{
  "n_layer": 11,
  "activation": "geglu",
  "positions": "rope",
  "optimizer": "cautious_adamw",
  "decay_shape": "exp",
  "doc_mask": true
}
MLP neurons of a small language model. Each row is named by its layer, matrix (down: output weights) and neuron, and shows model dimensions 0-159. Each number is 128 + 24 x the weight over its row's rms, rounded and kept within 0 to 255. Numbers have three digits each. A neuron's up and down rows have the sign that makes its largest values positive.
Before each neuron's rows, "fires before" lists the tokens most often just after its 100 highest values on Wikipedia text that the model never trained on.

fires before: "\n", " "
L6.down1:157167106164130095109149139126119112100105136096129102139150194141160175152164131120148153110127130125108130145130133116138127130118138103077116114164191168108092136091099119164149152129141154135133124116133152094089111127143109119116153122130118147118105142126148092104122056125140130112138145081109138145113125152083108143158085138110097164151118141116128109140120111085125137183138118115170120132154129172150129149111134143130133184129097123124110135127132125082157137077175135

fires before: ",", ".", ")", " to", " ("
L5.down31:158089139152141142147149140088147127130107125106150134116107109087118121117146098084113167179128093131153119112162077165097113149096145157100107117122101127097167112078166180119126112114097152127156118103163125121176120130106125078148147155143098128138115108142127148097132063142176152146137114117147101165121106148097106126165140149151129136110115148166137138139112106119127130125135143124167117103153122117152146158110171186127157127104111127142146132142132138144139143087109166

fires before: " ", "\n"
L8.down137:108155108159095109061154111173122149115096123117113089142164137111172155113161129118126172111106093092105115147115104121162104134146132077097110145166135146131121132117111083143126148131114175123112157133118084163129141144121124120138124138141096117121143131105131128122143125179151165085113125046120131121119138135091118107154111133173108174137127147141142120136122094142138134117176150104119097112169152168154153121109098097133104132128124142124121138127134100082155113084127145

fires before: " |", ".", ",", "–"
L6.down134:124187134149131111146111146122146149155126180134154076141131119091155146123155127118134136081138170111117167171141087131153100114134131115128087183132113134110107152143144149121163122104150138111132117144117137135120096107141110152117135129137109130095146116103137103088099117138104139118093107121132130149117148122122122127123147129168106118113130169128038131111071107111100190114114113157134167132161145144132137107145115114157118063132097145104181168135141138138144106133146099

fires before: "-", "\n"
L8.down114:211115121149114147111088129153114098124105129104139109118124156118136125134125179162107161140113106099137151149137131103126121119114152149141133131184139120165113093105122102167128175122146159137137130120111138112124123094125140126103162186122125109101135161120134146145160092129125165108151128119143147152158104082081101125121090179134131098151153099139120140127185091097144159199119158150134132121148136156166122146145138148114169092108128119137116112118137104156102153116113117

fires before: "|", "\n", "."
L5.down183:163126137126140094101160121160072102149131134134087163116162163137127149153155123134182155122109107139092166086131145091117108119132140106145110121159125108142116148121146088143148113163145117096120134058132075076164108160147147107133120087107121117105061130093103153142153153147110121088108130114160128127135139176103109081134131141098126133107089156152133090120123088095141086135134121106124162136120146132158119109100129107100137134102124125116145132129146110141102139123150131

fires before: ",", "."
L8.down74:099096133149126140109166124101175123097145135126096111138131130118116131121136063157173126113150106134104116164104109118118136128119134090133108111104120126155135118135183085155148130065139114106138157146135062142120147086136107124150102126166117132117142154144083141108104119152108101097118120084142112129089119132119136123146113090122155067117091107115114133109126155089164118177134115157157111107111119163112115114163151141115143135162105067141157141111127161163100130139132149

fires before: " |", "\n", "."
L4.down14:094117087124153098105130117117100121142160146111134093085149154108151165123154116109131137154153144101160136119094095097096161155111146128103154099119121113123112129085134175118133091132188095092145140130149142124133064142101143102114111131177089137161115165156106155131134120087175156152104140127095125108127099107148109140148111128139118123113098101156137147111125150132180170133130072126120147119143098086148116106129079123110096109092144115128125137142084137133148118119121109

fires before: ".", ",", ")", "),", ")."
L4.down114:114138144125110122087136112113129126118130139154145146074084120101142106131091098075093116112174150145152129123128114128128114175131145116116116158122075172140136128106143125134138099089141144115135126135098165137096144129136134096138143135147110134114116142140128140119139127142115158144157122131155138169123086107122145134133125106159111093125128122095161143103135193092141155081107159168110097120167156096164075142134172162131160129130169130095174109138157170151127175132094157

fires before: ")", "\n", " |", " (", ").", "}"
L6.down5:137168092119188106119123144105114118143124089162122118114099146100149107124122136191151116151149134133132150190137097083114134133167126116114095143102122113139108120159138147133128118101123116077159150146157158114163119140124171140132138106143135101137133108147129157127128134160140148159153107135137095139135135122119111108143109078166136146081111133161109110107137115159135135101100137119137072137120192143114107155148152158124093123137179108089130117143068092131092110140151161

fires before: "\n", "---|---|---|---|", "The", "-", "In"
L5.down60:131120163083129126120152133134112124139097159109152104104143123117158126122178143125105117110125105115125128147122110142147102116130124117116136127163149086114122107111114148146125179160129098118145123162148124140145160115136117152148139170124122154126114139163151113108084129117163179156135118103136179092099154078062096186169167124131143156133100064110104122159082110150148140143111131133129086093136107134150073117158115143145162111112099119137151145174137111119136133093129141

fires before: "3", "ed", "4", "0", "ment", "e"
L8.down72:085133180139139117122099095095154147107109160155156094113132108065140126157140111173140151157117115125098140105135134128095126178146118113123138094129150072097140132130132112102147128152107109104073115169111147162179114162126157112092139161098117116122127133119143141130070096116103148103115122111135139127108124100113119116109142098115122152128121108100130122117122133123157132126133094120205122139117138120123078117118094092113148165080138148132126133155161166118105118093162155

fires before: " |", "\n", ".", ",", ")"
L8.down145:125135135145131100143114101089148148146171144129099097089126143142103132162106142125143104140083136120109143099118110119159112137085116133134088178102109138096137173161116118131157119117163072153136078115134157095123130129109159152126082135138124128127095117196126158077156134104137174157125169121126128140099130145136105151133140131107126127157102136132084120129136101077145109103128113121150151103133160174161123112123088090139151132123171111172134143173131102142111118113097127

fires before: ":", "e", " /", "partial", "ed", " on"
L8.down101:154136140131130098142153131107134127158178164109132122151090116110097157138090137153130110163061161113116154122149139193109149118119100180156129152123127139126137173136130140068145114131078134164145150126106136148123110137115132112118129159124110138158139136173161134122124127099133135150169153090170136125136110125135125133091143125102118144126110126155120104146160121167096121127120101080096127118130114139096161095132173108127139175158091155082140120141123172187132130125133150

fires before: "ed", "ing", "e", "s", "es", "d"
L8.down142:173159111079133106133101161143131148186154142109115152122088142170107115128174161139115137102122134078152145110160132171103097122107126144161123115107139112136134135108180118155130147089102148128122201087157130140125078085120114127150152141113135117149158087108095160114147111096077117136155136150108119158106117148106125116127113099136116149118165081142127096089115091109139113117140123122140133110108131113137133149110137109118107170133160168149173117116131125129104138162143119